config = dict(
    n_layer=10,
    d_model=192,
    n_head=6,
    n_kv_head=6,
    head_dim=32,
    d_mlp=512,
    vocab_size=8192,
    activation='swiglu',
    norm='rmsnorm',
    norm_place='pre',
    norm_eps=1e-05,
    positions='learned+rope',
    rope_base=12100.0,
    rope_fraction=1.0,
    qk_norm=False,
    attn_scale=0.177,
    bias='none',
    tie_embeddings=False,
    parallel_block=False,
    init='orth',
    init_std_qkv=0.0394,
    init_std_o=0.0,
    init_std_up=0.0394,
    init_std_down=0.0,
    optimizer='muon',
    lr=0.00547,
    beta1=0.93,
    weight_decay=0.035,
    lr_head=0.00522,
    grad_clip=1.0,
    warmup_steps=200,
    schedule='wsd',
    decay_fraction=0.729,
    decay_shape='linear',
    final_lr_fraction=0.1,
    batch_tokens=65536,
    seq_len=128,
    doc_mask=True,
    train_tokens=276600000,
    steps=4221,
    dataset='wikipedia_en',
)
MLP neurons of a small language model. Each row is named by its layer, matrix (gate and up: input weights) and neuron, and shows model dimensions 64-159. Each number is 500 + 25 x the weight over its row's rms, rounded and kept within 0 to 999. Numbers have three digits each. A neuron's up and down rows have the sign that makes its largest values positive.
After each neuron's rows, "fires on" lists the tokens most often at its 100 highest values on Wikipedia text that the model never trained on; "fires after" lists the tokens most often just before its 100 highest values on Wikipedia text that the model never trained on. A number after a token or word is its count.

L4.gate338:506485454476490458496479484504469464470466525501475476493509513512528518478504494513488545513557528480515474478510492531500512491502487522501507512506519487513513504473502468526489490504505536497513515499521450509452526475485488472513515489505521509559471544546504488483475525539489508486
L4.up338:539498498514513528535499520498470496549455498495519488513462499528474481457547455515468484491489541477512493529486481490513524509494472489553494503506499464491518535526461495505462503525513492497520534464494472524467484541515523519498471524468514494544487483462471475489499503489470500484
fires on: " |" 67, "|" 8, " two" 4
fires after: " 0" 26, " 2" 7, " 1" 6, " 7" 6, "1" 5

L4.gate400:530491517505499483453544514538490543533515503530518522494506521483536500512495480469518473464502496526493486480458519490520483451479456473459513548494472475544499533485469529513507543527517447534501516490489520510507505476499515535526516483521456465470490513536468489503463502489507505528
L4.up400:499477503518503530462508521495519476497496542503478481456467512504495467478501515525509485537495460517491532522457528534546469508494482470464470488443536483509501518461518522527491508495497497520473515456474539481500512521461530521541528526500501504493476454505486510495513498454491521494
fires on: "-" 72, "ora" 5
fires after: "\n" 69, " elect" 4

L7.gate424:450520518501500491499505510465475472487502513548500517516479529502502441515494526514474461528523520522516506486504512535498502529497507462482499479545478536535525488485501520503490446466481478464508492501515507498494498516491511505479544477484474464529491489491491544476490505460495545503
L7.up424:470474487494507495537550519454466533485484514534480481525522476483496500460484497496511445486486487504499513494504554514517491496503539521510505528546490495503551466548518493507528508540487524525506501499514474451524500484538521490512463521536478470513465528501516479482478557486513481519
fires on: "-" 100
fires after: "|" 82, "-" 18

L5.gate401:534520477523449467518529512496547525492533493521492485536508459525505515474531485454486442516509511536497550494534490499519521516531504491503468492528535478490522499541493497494511502510456489458455487537509472495500451520456500490480469450438520495520496500495540555476537495485535503533
L5.up401:517510514501464493506512541485520501470450519533534492455504431515561487525538441470491492531470486486510510541500539479509502452488489497508532499511459498463519489507497519498496482482527452502491463475519532491476443532499537487522483473492483507513508506508477487460514464474478494492
fires on: " |" 39, "|" 18, "m" 12, " prop" 5, " G" 5
fires after: "." 27, "\n\n" 16, " Win" 4, " Loss" 4

L5.gate50:519548528489518487472506517499542507502492544501479518493510459524490484478531496495545512503527511464474517509474517535479520484472502473537516515525504488507529516467540508492524480514459480541481489523529470508522490516505498492503503477489456470528516521565535479497523496527478502522
L5.up50:502494507530476541478487457503527501465480527490508488496493461510522488526454515517547485496489500552466523521498501514472480491516547456499521470481530503511515525506521531555481524505470488467476531491512523502539519482502539502503484509467485542501453468459535516478513463479513446492
fires on: " is" 52, " was" 27, "-" 19
fires after: ")" 32, "\n" 19, "," 7

L7.gate397:510471505497527506475501524523483504494445564549526505493479530528531506510508489506497499488528498456507495504514505481499525454512477474503518497543498503485532484497528489550527516466509560490507478525519513534511503450498502477512559459451518483514470516524494479533502509484523552507
L7.up397:479494518477532468490509518495490478491551482486480545471515448498501499496529491509516498511499481453473487483485520546503501485484550544486511541560498555484475461486448476463493529488518520502509516491541509486535494463514536460486522513456547506485464483508512495533500509496471496512
fires on: "-" 83, "ro" 5, "ali" 4
fires after: "\n" 38, "|" 26, "-" 18

L4.gate89:522506523491483546502502512521497509517456497478512498531544531500507473524484486477525535455497557487511449483486496518517476512487481539500507526562508492458522503469522446494495504499512530479502491465494494510475481533529494536456538526473513515520507490501522506542516524520502501489
L4.up89:439507505438538496583515483516528511515531496491545521488493480495513522558478517470530469475537513478506476514505476525486481524494525526542468525515542488493456473527492489535506534506524512527465478487509501491463471481530542469451577509525466521487475457497510524499493524497502511483
fires on: "|" 85, " |" 10, "=" 5
fires after: "-" 85

L4.gate367:502527491531495506475495537509495441469500519520516455516528501476528464522486532460456492540487458534500502465502505504535481524519457530512524492505498460527503530460496542467531503467523497483467494510478515506467537530504532459517473550558463500458500508501486497524482480490479474541
L4.up367:494524490528491468495470525521482535512497470533464549512500500471481496503498523474489508526500501531537472521452507532474455503491500509477476520545495531470562476530477486496480526540481522491528491550510510510500506508530478543475515496496453464490486516547516513478489526521480493487
fires on: "-" 53, "'" 33
fires after: "|" 32, "-" 21, "Don" 5, "n" 5, " O" 4

L5.gate300:472484468478529463475506516449492535537489514507468495510472499530495498486516483498485476520484504487507521486521496514519488540488502496515498486492496478457477513466479543496468545500450450482503459466518496533494473516501542472488506509477513487514507515485532510497516530505524487514
L5.up300:503509478485529491493512517515486504507492484499480508516466520520512484489477494501527476506495492543502547523463449495481465465512475510479542488561488530469446487455503482515491509502480495499487493455503534510490520546491472469480483500437553475503486522472476442506492509569505467509
fires on: "=" 90, "|" 5, "." 4
fires after: "\n\n" 90, "  " 5